Part of a small language model's weights: 2 heads of 64, a variant of Adam for these matrices.
MLP neurons of a small language model. Each row is named by its layer, matrix (down: output weights) and neuron, and shows model dimensions 0-127. Each number is 200 + 20 x the weight over its row's rms, rounded and kept within 0 to 999. A neuron's up and down rows have the sign that makes its largest values positive.
A block is one neuron, or neurons of one layer that tend to fire together. After each block is what it responds to, as a language model described it from the Wikipedia text at the highest values.

L9.down404,202,201,201,179,244,217,219,188,193,223,220,228,175,233,170,227,202,208,196,189,223,225,173,215,158,228,195,203,222,196,193,207,197,200,194,202,206,208,221,188,164,227,182,185,234,183,154,187,182,251,212,216,202,221,197,204,159,194,211,225,200,170,201,227,204,196,156,200,190,231,220,181,200,221,237,186,169,191,178,210,209,226,214,168,179,212,245,198,210,230,234,202,223,150,179,196,177,175,209,207,198,172,196,212,183,209,197,194,198,225,201,191,160,197,180,225,203,215,200,192,210,170,178,213,205,218,211,205
Responds to: The final token inside a short parenthetical just before the closing bracket, such as years (2011), units (m/s), numbers (14.7), or abbreviations (PKC).

L9.down38,212,224,199,190,193,196,206,218,151,206,136,197,195,171,221,223,184,220,211,257,196,179,186,165,192,209,212,215,232,194,218,204,190,193,213,196,220,195,212,199,211,198,207,198,205,196,220,210,239,217,193,193,227,240,233,183,193,201,224,201,218,233,181,225,219,216,210,187,225,155,220,185,171,203,218,195,208,191,205,231,198,189,180,195,208,234,178,213,203,191,226,183,208,215,236,190,225,177,202,164,200,194,203,207,226,186,212,197,196,213,220,212,207,199,210,234,185,203,198,199,194,207,224,181,198,198,198,214
Responds to: Small integers (mostly 1 or 2) as cell values in pipe-delimited Wikipedia tables, e.g. ranks, goals, standings, such as | 1 |, | 2 |, and list numerals like 5.

L5.down102,230,174,177,230,217,218,215,206,225,235,195,190,195,200,244,208,192,197,171,235,220,178,195,187,183,179,211,218,207,212,264,167,151,218,199,213,220,174,188,187,189,194,200,197,229,175,205,170,200,184,197,220,170,178,229,176,213,218,195,178,188,175,211,241,224,209,204,184,189,211,174,190,177,189,176,192,168,196,219,210,213,180,217,235,192,201,241,239,185,205,216,177,180,195,202,195,211,208,190,201,191,194,219,177,214,204,192,214,199,196,168,198,210,220,192,206,219,214,202,196,186,156,216,215,199,199,219,190
L5.down127,196,190,179,203,194,231,180,188,203,186,198,242,204,215,214,180,200,228,192,197,212,166,191,198,225,202,214,253,163,190,163,193,187,202,236,178,205,223,223,228,221,206,190,209,196,179,266,187,173,226,212,201,180,206,196,199,219,222,217,194,193,174,205,198,256,205,194,178,217,206,201,194,187,193,199,236,173,201,169,201,213,188,209,179,189,217,176,225,222,185,204,199,148,175,186,211,221,210,173,193,208,193,194,225,199,199,229,216,190,211,162,228,212,208,189,198,200,210,201,183,219,174,216,202,187,224,243,197
L5.down178,225,175,216,191,203,202,209,159,197,209,204,208,181,215,161,178,197,182,182,232,206,137,207,215,168,178,231,217,156,216,192,205,219,197,189,155,228,164,211,239,200,203,210,201,200,190,229,211,174,179,182,235,193,219,211,198,185,211,205,233,185,202,188,184,232,171,202,193,209,188,189,181,206,189,190,218,222,187,208,206,218,188,209,200,227,178,172,187,223,198,201,198,200,204,218,234,201,195,208,241,204,215,208,202,215,165,199,173,188,176,182,216,227,200,200,209,214,205,194,192,156,176,237,199,199,214,210,192
L5.down356,204,158,234,220,202,208,171,156,226,203,155,201,190,196,172,189,224,170,189,192,206,198,246,190,210,164,192,204,193,219,195,213,188,190,187,191,206,197,207,197,222,215,216,210,203,197,234,178,179,161,201,219,183,164,205,187,188,206,223,217,218,176,166,214,221,200,212,213,174,186,200,209,171,200,203,245,201,200,197,183,177,183,237,213,190,193,208,202,188,211,228,198,191,196,211,206,219,176,200,210,218,202,217,196,186,176,222,197,192,215,170,195,212,164,190,196,207,174,198,190,184,162,229,196,234,194,212,180
L5.down480,219,191,208,211,256,192,190,180,182,180,186,220,201,191,198,230,210,190,218,214,206,189,204,231,205,203,186,201,179,220,164,201,214,195,183,209,228,206,218,196,171,236,185,215,208,184,219,212,182,185,240,210,205,181,215,213,198,193,214,217,203,206,178,197,236,189,214,207,196,191,204,186,173,207,214,220,181,196,182,157,169,165,202,188,213,239,178,172,214,217,217,195,183,207,208,254,237,170,183,192,187,211,236,192,229,174,235,196,191,203,234,206,237,218,184,182,218,212,201,185,186,199,195,203,207,252,204,223
L5.down507,204,223,222,199,235,207,189,190,230,188,215,202,220,197,197,221,221,213,145,171,177,185,201,199,221,176,213,211,174,214,187,169,227,192,184,219,200,204,208,213,191,184,200,201,239,194,175,196,199,207,223,244,211,182,215,211,150,191,226,215,200,179,187,189,188,180,192,191,172,206,184,185,195,211,211,208,233,172,217,159,173,228,206,207,212,172,205,187,199,200,164,229,214,212,192,178,199,217,189,187,190,195,202,226,220,178,172,209,198,187,219,210,217,187,224,201,199,224,201,222,180,207,216,192,199,208,190,205
L5.down541,197,213,203,196,214,198,206,154,222,190,211,167,175,230,217,179,235,191,177,222,185,159,219,182,213,147,232,186,176,217,194,161,182,214,210,171,198,211,218,216,191,222,201,224,199,191,248,193,208,143,168,176,191,197,212,218,207,200,208,222,201,184,201,172,212,180,184,168,200,197,197,198,200,177,205,214,224,201,236,205,181,177,187,223,209,174,144,204,192,191,216,188,208,201,213,201,201,176,162,228,200,209,183,197,209,167,184,207,202,198,235,188,202,172,146,204,204,190,189,223,193,178,213,198,219,205,200,185
L5.down604,223,197,223,178,205,209,172,207,185,207,195,200,171,176,197,217,192,220,174,206,171,212,225,201,220,235,189,184,234,233,199,193,210,199,203,202,213,195,191,216,179,192,194,186,203,182,218,181,178,213,208,197,216,180,217,216,165,191,217,199,225,192,142,240,226,180,180,216,155,213,179,200,189,211,166,222,175,180,147,154,198,214,204,211,235,184,203,213,186,202,212,216,182,207,194,251,233,193,214,192,212,186,217,186,196,168,197,215,210,209,198,202,198,161,237,206,227,204,201,192,187,192,223,183,215,203,221,192
Responds to: Four-digit year tokens in structured text such as filmographies, career lists, tables and citations, often in parentheses or before a dash, e.g. (1997), 2024–present, | 1979–80.

L5.down57,188,197,172,193,188,214,168,219,207,222,208,202,216,192,195,185,219,206,175,219,210,202,176,173,178,212,206,221,202,213,219,177,156,204,220,189,197,211,210,209,191,212,206,204,167,146,192,188,198,205,207,179,178,175,234,218,195,192,192,251,173,173,225,185,191,189,174,212,196,222,189,200,194,186,187,178,194,196,199,179,199,181,169,203,196,193,171,220,231,198,194,219,209,238,174,213,189,186,206,225,171,217,146,202,202,189,180,214,205,206,167,175,177,180,207,206,194,206,160,197,235,211,214,200,182,220,213,174
L5.down67,147,162,202,188,230,233,165,213,213,196,231,189,234,179,198,162,178,196,209,185,237,169,199,198,201,182,214,207,233,212,218,178,186,221,170,223,163,222,217,225,220,201,201,183,190,247,221,200,226,193,190,242,178,168,195,224,219,210,197,208,228,168,218,171,209,225,220,182,202,236,218,244,214,191,226,192,207,220,187,184,215,155,224,193,206,207,213,192,202,155,188,179,193,197,218,198,181,215,245,230,197,210,204,186,188,206,244,188,221,191,212,208,190,204,175,191,171,202,205,199,224,206,181,192,201,193,201,235
L5.down77,188,174,186,194,205,207,197,190,170,186,217,251,206,212,163,163,237,180,184,179,234,164,210,207,196,226,209,193,227,179,184,153,220,210,231,175,216,196,200,242,208,229,240,211,186,214,199,190,216,197,193,191,205,172,192,219,208,219,200,243,186,214,212,214,198,161,210,229,157,191,199,171,225,178,190,206,242,199,204,194,245,188,211,184,179,171,162,204,208,206,234,205,201,189,220,192,209,241,191,230,192,211,229,233,201,201,196,226,187,222,197,204,188,182,190,166,185,221,188,203,193,222,207,242,218,188,219,192
L5.down133,170,187,193,199,228,233,220,200,216,194,230,208,190,201,246,217,182,205,207,227,190,168,178,220,180,197,225,219,212,207,231,199,195,213,206,232,211,205,166,179,181,194,191,198,196,160,197,163,185,217,173,198,187,169,197,189,203,190,218,235,178,197,194,150,208,184,176,238,184,192,203,187,193,177,194,159,197,205,151,212,224,206,224,211,201,192,231,219,195,205,191,212,196,196,239,211,228,217,199,214,188,198,174,200,191,187,197,199,171,205,204,184,194,238,220,241,163,194,227,196,234,226,187,231,204,186,231,213
L5.down250,195,197,214,175,201,179,219,169,229,220,173,219,226,174,225,198,210,198,203,223,183,173,200,194,218,199,221,198,194,205,233,184,176,220,195,201,209,227,200,187,236,159,199,212,184,191,225,199,187,186,189,176,176,162,209,224,224,194,195,197,144,208,191,219,221,217,195,192,190,166,210,207,190,221,191,164,205,174,184,229,228,228,191,206,193,192,156,171,186,212,194,198,166,226,214,187,200,160,195,208,202,171,190,193,212,215,194,218,190,191,199,177,184,224,221,212,188,186,139,209,193,175,210,188,214,222,196,204
L5.down325,225,206,184,216,219,199,242,170,202,173,198,175,202,205,243,215,183,197,211,187,158,193,211,222,178,199,216,178,179,200,240,209,195,209,242,229,197,199,160,192,218,207,248,205,187,195,174,213,220,179,204,228,216,197,244,206,226,186,219,153,209,182,189,199,208,186,234,221,183,181,201,215,203,176,228,171,230,196,177,174,220,199,232,177,208,185,189,228,206,194,199,213,217,171,197,237,182,179,186,167,183,207,193,207,200,219,205,195,233,198,213,202,201,216,205,190,214,229,168,209,182,190,188,168,212,197,217,185
L5.down403,207,173,184,203,215,183,187,191,180,179,214,224,252,227,177,211,173,183,206,184,209,168,172,176,192,210,225,205,197,189,179,190,219,244,192,209,162,207,207,203,233,197,188,211,224,227,190,219,216,192,195,213,196,179,187,206,191,215,212,198,198,223,229,211,182,224,235,229,210,203,178,216,195,192,210,199,218,191,175,195,243,167,186,205,214,172,232,205,213,237,192,180,217,205,244,150,202,230,160,191,209,165,199,221,197,170,211,172,252,224,191,218,162,230,209,203,203,197,190,202,172,186,195,244,189,178,186,221
L5.down470,192,169,189,202,207,204,189,218,185,184,176,215,193,194,192,188,208,207,215,235,192,187,200,179,217,169,224,189,229,158,170,180,248,231,225,196,216,191,154,212,209,200,222,188,134,167,180,191,216,238,218,229,218,220,212,201,200,228,182,216,193,201,215,225,228,179,205,185,190,186,159,196,233,176,190,187,226,222,221,229,171,191,185,199,177,171,210,212,197,204,176,239,187,198,163,188,173,183,194,209,215,196,205,162,190,224,201,195,189,182,184,222,230,195,229,178,211,188,182,248,201,238,200,202,197,196,194,210
Responds to: The first hyphen of a --- cell in Markdown table separator rows (|---|---); weaker on commas or colons inside numbers (57,259; 4:21) and word-starting pieces (he of hearing).

L9.down89,251,236,209,183,182,216,235,190,192,207,209,199,212,201,185,212,194,216,200,202,231,196,177,187,181,209,193,192,196,160,217,171,191,198,187,195,212,189,201,210,164,183,205,209,185,221,189,206,197,108,179,202,211,189,223,210,183,185,211,159,206,206,209,207,199,194,188,164,196,192,190,205,239,188,216,191,214,186,173,191,256,216,217,191,182,202,240,203,198,211,217,227,188,167,192,184,187,232,154,186,187,221,232,188,173,227,209,204,154,204,179,219,206,201,194,182,197,209,188,221,195,227,166,199,182,206,248,221
Responds to: Newline tokens ending a structured line, such as a table row, list item, heading or infobox field, just before the next "- " or "| " line begins, plus some tokens inside parentheses.

L2.down14,175,236,224,195,195,174,198,215,205,185,198,207,191,193,180,215,199,204,212,181,196,229,204,180,165,217,217,175,205,239,208,209,212,199,204,199,218,197,203,210,193,224,201,187,216,184,211,190,190,187,199,186,165,190,170,196,148,153,185,221,166,196,162,190,202,187,163,183,198,216,193,232,205,189,181,186,177,209,216,200,187,187,228,199,220,197,184,204,182,180,236,175,182,227,155,164,183,232,185,237,185,181,181,198,186,222,217,160,199,175,195,201,195,212,197,191,197,182,222,184,226,186,189,199,190,199,239,201
L2.down28,215,244,232,148,189,186,191,182,186,188,214,200,171,228,222,190,205,194,211,198,218,194,172,226,209,224,190,163,213,166,214,194,189,185,217,221,203,192,175,168,223,239,221,166,203,189,233,214,217,206,219,159,200,181,162,190,174,204,218,163,186,201,228,161,220,220,221,220,177,185,202,199,207,198,186,202,180,195,217,239,239,204,179,217,171,184,183,204,216,201,194,182,197,188,197,210,192,177,219,217,194,167,205,198,209,218,214,210,202,239,178,197,182,197,222,184,213,213,166,194,204,216,185,189,171,212,198,212
L2.down65,216,221,205,246,206,163,188,190,164,200,204,173,184,224,211,216,177,206,208,184,200,177,185,186,200,229,175,237,201,200,213,165,211,178,220,181,215,203,196,187,210,231,180,204,222,224,206,183,187,212,231,183,222,213,201,212,124,196,167,183,219,192,218,173,202,215,237,211,192,220,209,211,193,207,209,191,184,224,201,210,222,202,200,158,215,239,230,170,168,226,191,173,179,177,221,194,204,211,175,177,202,211,216,198,207,216,200,185,203,256,222,190,183,191,242,204,194,185,216,189,207,202,186,201,172,195,200,227
L2.down299,211,199,214,228,178,222,194,213,204,204,185,186,213,222,207,210,170,181,215,228,205,222,170,209,227,211,177,200,209,212,197,244,208,182,186,197,171,192,200,167,194,219,191,191,202,230,210,220,216,220,207,171,209,225,195,177,132,198,209,202,210,249,226,182,214,218,212,186,189,182,214,185,185,203,195,204,171,139,190,191,218,190,191,171,210,210,204,203,226,210,225,177,217,213,159,176,216,213,167,211,179,211,147,176,214,222,171,223,204,236,209,193,194,180,221,234,195,201,166,210,180,187,215,231,181,220,222,212
L2.down360,205,185,204,223,200,196,205,209,205,172,196,188,199,207,207,197,196,156,174,181,210,224,190,185,209,223,212,203,209,193,219,168,199,197,184,219,192,193,169,208,193,212,200,179,212,181,210,217,216,193,235,159,189,175,165,216,187,210,180,184,208,177,215,180,214,218,232,185,222,243,212,177,243,162,250,211,219,191,195,231,210,224,208,182,202,202,210,198,202,196,162,219,202,225,172,175,200,199,219,168,208,200,200,176,206,229,185,213,187,214,201,200,264,218,154,185,203,209,197,232,185,195,147,221,193,171,181,197
L2.down442,219,202,201,229,175,192,175,181,188,177,194,195,204,215,204,239,198,198,216,219,200,173,216,207,199,234,159,211,246,185,183,169,228,195,181,190,187,239,206,189,235,234,218,205,190,218,201,198,188,249,227,165,193,191,187,224,157,169,217,187,175,206,184,189,191,188,229,187,193,187,221,209,169,194,183,172,179,219,211,194,232,238,214,182,212,213,238,191,196,222,186,216,188,200,230,220,234,212,224,199,197,177,202,216,209,209,228,203,195,221,184,217,204,161,190,206,189,217,167,181,196,205,195,192,206,185,207,190
L2.down577,189,229,213,245,194,247,209,170,216,185,190,180,208,219,226,218,183,188,164,172,225,210,189,210,210,225,184,197,229,201,241,219,187,197,198,220,196,204,194,188,192,243,226,203,216,231,210,210,217,222,220,188,154,169,178,188,172,183,211,170,196,219,213,146,163,230,205,194,213,204,230,208,203,225,200,166,198,191,187,210,236,218,189,177,204,207,214,209,205,196,206,216,211,201,195,181,177,230,178,166,209,197,204,187,207,198,166,217,158,240,232,179,213,203,185,204,217,232,197,184,185,207,190,212,172,203,205,181
L2.down631,229,188,196,209,217,217,193,222,220,172,173,190,193,230,215,178,213,202,219,210,207,193,186,230,195,217,199,170,202,173,217,220,191,165,280,171,195,178,207,185,217,202,195,196,210,208,188,204,212,206,173,208,207,211,194,218,207,237,192,164,206,189,198,177,185,190,212,216,235,184,204,215,180,201,206,214,210,188,194,234,193,196,205,179,204,178,186,204,239,224,226,194,140,185,221,163,213,164,222,187,217,188,209,211,204,172,197,177,171,220,197,201,216,166,217,184,183,209,211,205,222,237,187,206,184,174,213,178
Responds to: Line breaks ending an infobox "- Field: value" line, especially place codes, population or career sections, before the next "- " field; also stray name-piece tokens.

L2.down11,204,196,211,138,176,160,159,181,175,186,226,215,202,163,175,232,216,215,190,207,186,200,209,207,212,212,221,245,202,194,220,196,187,205,200,229,197,191,187,198,235,188,231,200,200,184,227,195,209,196,218,183,149,191,192,212,188,207,201,185,217,202,205,208,231,214,187,186,141,202,218,241,202,218,213,178,232,196,198,203,192,208,182,222,187,192,158,216,223,197,226,219,205,206,233,199,179,214,208,220,210,234,161,217,207,215,159,185,194,189,212,237,197,209,171,167,190,193,226,218,194,177,205,227,209,181,171,159
L2.down50,190,205,206,199,198,231,204,198,205,216,227,235,194,188,186,239,185,173,186,201,173,228,224,194,199,227,175,203,193,177,201,215,228,185,184,216,194,203,167,209,197,173,219,221,184,181,213,185,217,183,188,202,236,192,183,231,192,204,208,200,226,202,193,182,183,203,195,203,150,177,172,212,200,219,177,218,205,177,201,150,225,193,217,207,202,221,205,179,198,177,171,221,174,193,187,192,196,216,181,185,154,218,201,227,200,207,174,234,198,239,211,206,211,214,155,228,151,183,218,177,201,213,221,183,207,207,165,216
L2.down136,183,205,181,154,198,156,201,187,195,189,158,213,177,198,183,232,214,198,181,194,187,194,219,193,214,171,216,186,208,202,185,166,200,208,236,216,183,171,194,205,189,245,211,211,182,178,192,201,194,180,183,184,171,193,213,180,160,228,204,218,209,186,185,183,208,180,211,194,183,213,229,220,196,211,206,201,179,187,254,204,184,218,211,246,182,197,133,191,203,211,204,208,223,198,212,197,215,212,210,205,220,241,223,225,207,236,188,199,164,195,223,222,187,215,201,179,204,206,204,205,192,199,200,226,188,209,223,206
L2.down156,239,241,165,169,191,229,189,200,225,197,209,188,216,183,222,251,202,213,220,207,218,201,210,188,144,213,178,210,210,199,216,198,164,210,227,195,183,217,219,203,186,212,218,203,217,213,196,214,215,208,234,218,187,228,188,219,210,190,201,224,234,204,224,180,188,174,194,198,179,235,220,202,185,210,172,211,202,182,194,194,175,225,213,239,207,228,177,215,227,196,198,163,237,198,196,221,194,206,174,187,234,176,212,200,212,236,199,209,192,228,182,212,170,203,194,170,175,190,189,178,244,201,221,198,201,205,211,198
L2.down295,186,193,213,195,187,188,191,153,228,188,188,213,207,215,187,242,192,172,221,180,190,155,176,211,216,195,170,224,200,178,172,202,196,173,184,228,190,207,187,195,196,234,167,200,210,226,202,191,212,176,215,206,178,211,237,201,215,202,229,205,244,229,181,203,176,197,150,203,178,202,182,188,197,202,169,220,182,179,193,192,186,202,235,213,210,175,164,172,208,184,209,242,192,231,216,177,220,233,226,220,200,192,210,233,220,202,187,233,213,189,184,196,209,233,242,219,221,191,223,217,205,186,192,220,190,200,180,202
L2.down500,191,183,197,247,182,191,208,195,212,251,223,247,185,188,197,216,196,219,186,183,208,204,211,220,234,175,225,222,194,206,221,174,193,197,153,183,189,183,167,195,222,225,213,193,184,194,206,177,221,187,232,227,207,189,177,232,206,173,181,207,173,180,195,180,197,183,175,229,171,191,211,252,198,255,239,218,221,187,204,228,200,193,206,201,170,174,200,206,228,205,216,210,185,211,191,180,181,200,201,190,219,172,183,158,200,224,188,223,216,185,178,206,193,250,172,203,192,197,205,198,228,225,244,188,190,231,219,177
L2.down526,165,199,221,181,197,219,199,202,199,201,184,172,217,186,196,241,229,184,178,185,174,185,165,234,196,189,187,188,212,204,199,184,180,223,196,205,178,217,191,218,204,185,200,198,243,194,184,183,237,203,208,170,207,184,187,210,201,182,167,233,171,202,171,204,202,205,218,219,190,188,205,212,178,199,220,155,212,174,206,200,154,200,193,212,215,210,179,238,205,209,197,185,178,199,222,216,213,206,242,173,205,225,200,186,208,222,168,197,215,230,171,214,207,201,196,206,186,205,217,209,180,227,238,218,185,195,189,216
L2.down545,199,203,197,229,184,216,229,197,203,161,199,209,204,190,199,185,185,227,180,181,219,216,181,182,210,175,197,217,189,198,233,213,202,235,216,193,196,184,198,187,217,160,209,213,197,189,219,201,178,177,217,170,192,193,170,209,213,210,217,209,217,246,189,171,210,192,186,216,171,233,217,217,202,189,187,177,186,231,196,168,195,208,173,198,187,195,212,230,185,224,198,155,190,198,185,227,197,171,190,238,213,174,221,199,200,191,210,209,206,194,214,220,187,218,232,196,223,163,214,194,174,236,220,194,192,190,178,208
Responds to: Tokens ending a bracketed or list item, chiefly second years of ranges (2017–2018, 1934–2017), "born" after an opening parenthesis, and last pieces of personal names (Jarman, Darmon).

L2.down0,194,208,176,216,212,205,170,175,203,209,176,246,215,200,203,197,221,215,180,209,180,197,203,227,182,216,181,189,215,208,215,216,201,172,235,187,243,192,198,198,192,195,201,157,207,214,220,203,218,185,181,203,206,202,207,216,194,180,242,222,181,182,186,152,216,205,190,215,220,215,243,191,188,217,212,248,189,196,189,194,159,187,205,185,225,182,232,163,208,197,187,198,194,214,225,211,160,167,204,205,196,187,191,206,222,208,199,242,197,204,208,193,216,203,211,234,225,175,194,201,201,197,177,183,210,219,174,194
L2.down5,226,200,198,170,204,226,202,212,181,181,235,184,202,217,207,221,210,186,239,235,185,216,205,182,232,199,207,205,226,218,170,204,184,202,230,189,215,181,209,203,216,214,202,186,203,203,239,200,205,258,210,196,229,189,186,207,167,207,206,247,196,223,224,211,204,245,204,216,193,170,247,212,204,232,178,190,207,204,183,188,233,215,188,172,185,202,163,188,226,187,193,213,180,170,205,210,190,184,199,197,210,226,228,213,193,172,209,178,225,197,197,175,188,181,183,202,204,240,160,214,199,174,218,221,217,192,223,221
L2.down97,211,246,193,212,208,212,187,220,179,207,186,210,217,204,207,224,215,209,175,191,254,205,199,219,182,212,199,228,210,187,159,151,194,203,206,215,223,219,164,180,225,209,204,219,174,215,201,241,235,208,206,231,167,185,188,195,216,195,203,218,166,174,212,195,161,196,237,187,222,210,203,216,183,223,183,215,207,200,202,197,203,257,205,175,182,199,176,175,216,206,179,196,203,227,205,179,210,193,218,190,184,207,206,161,188,176,213,172,180,249,173,206,195,202,204,210,202,210,194,194,192,200,209,203,235,174,215,230
L2.down290,199,191,212,185,198,187,183,189,177,219,230,202,175,196,196,201,192,158,240,246,169,194,217,217,181,183,207,190,193,185,174,181,184,181,205,172,221,219,197,207,184,190,177,205,211,245,181,191,195,209,218,197,184,204,229,190,182,236,230,196,218,183,203,237,197,181,167,178,183,202,213,202,194,213,169,186,184,210,202,202,213,213,223,212,199,222,210,200,149,168,160,232,197,228,192,179,152,202,220,178,153,213,203,225,205,167,206,181,236,207,218,214,189,206,210,224,208,206,207,184,170,226,185,186,185,232,193,181
L2.down307,230,212,193,190,201,185,183,214,181,234,192,182,230,225,175,171,208,237,208,209,186,206,219,201,200,212,171,223,210,204,181,227,172,243,173,228,209,202,203,261,192,220,203,189,201,224,216,205,238,198,190,188,212,227,249,178,172,176,195,221,214,172,210,208,199,156,191,210,221,183,198,190,168,184,188,199,184,200,197,171,197,202,194,182,173,216,203,202,213,217,181,192,188,207,185,217,169,163,219,212,211,229,212,204,219,197,147,195,218,222,202,197,204,212,223,244,166,210,191,210,208,166,226,190,196,242,197,191
L2.down361,221,191,198,199,190,181,213,201,201,170,181,186,192,207,181,185,238,185,204,215,196,230,187,159,225,242,218,192,234,224,253,172,210,199,222,212,201,203,185,188,181,189,196,187,174,233,204,217,211,222,211,171,173,230,213,169,196,179,196,233,184,202,188,222,208,204,209,197,216,195,217,216,217,222,191,195,221,219,194,187,185,167,219,192,220,196,215,168,183,178,211,226,175,232,205,190,189,216,171,205,225,238,201,185,199,187,213,166,207,197,204,221,207,200,210,190,192,171,187,212,216,148,212,140,224,184,195,185
L2.down450,216,212,166,215,176,217,237,212,224,201,180,243,205,227,186,193,214,240,242,239,222,224,188,205,217,213,180,172,177,166,190,225,189,179,225,222,196,197,188,192,180,185,185,226,182,183,208,207,212,176,190,221,190,233,183,198,194,211,201,185,161,198,200,231,194,198,222,189,215,190,209,170,204,203,206,233,180,187,210,198,210,224,224,237,207,224,244,162,195,259,220,218,252,183,213,233,214,163,166,203,183,230,193,182,228,195,192,212,225,199,213,192,217,216,193,231,180,200,211,177,199,191,232,210,197,224,185,180
L2.down605,204,181,220,204,181,205,215,211,216,201,185,189,173,158,210,220,186,188,192,192,187,189,197,190,179,205,215,206,183,203,207,220,161,215,231,203,136,187,182,181,183,189,187,197,213,178,217,197,180,239,225,208,190,205,186,194,206,196,190,192,187,227,228,161,209,220,207,170,211,183,200,226,187,201,221,170,216,190,213,148,187,216,180,208,227,270,205,208,194,194,212,181,171,216,209,217,192,202,240,214,203,185,182,184,250,197,195,173,226,208,220,194,189,206,170,220,200,225,239,190,197,131,223,170,188,185,172,180
Responds to: Numbers opening table cells or scores after a pipe (1, 2, 4), closing braces of superscript citations, and mid-word pieces like ma, ton, z.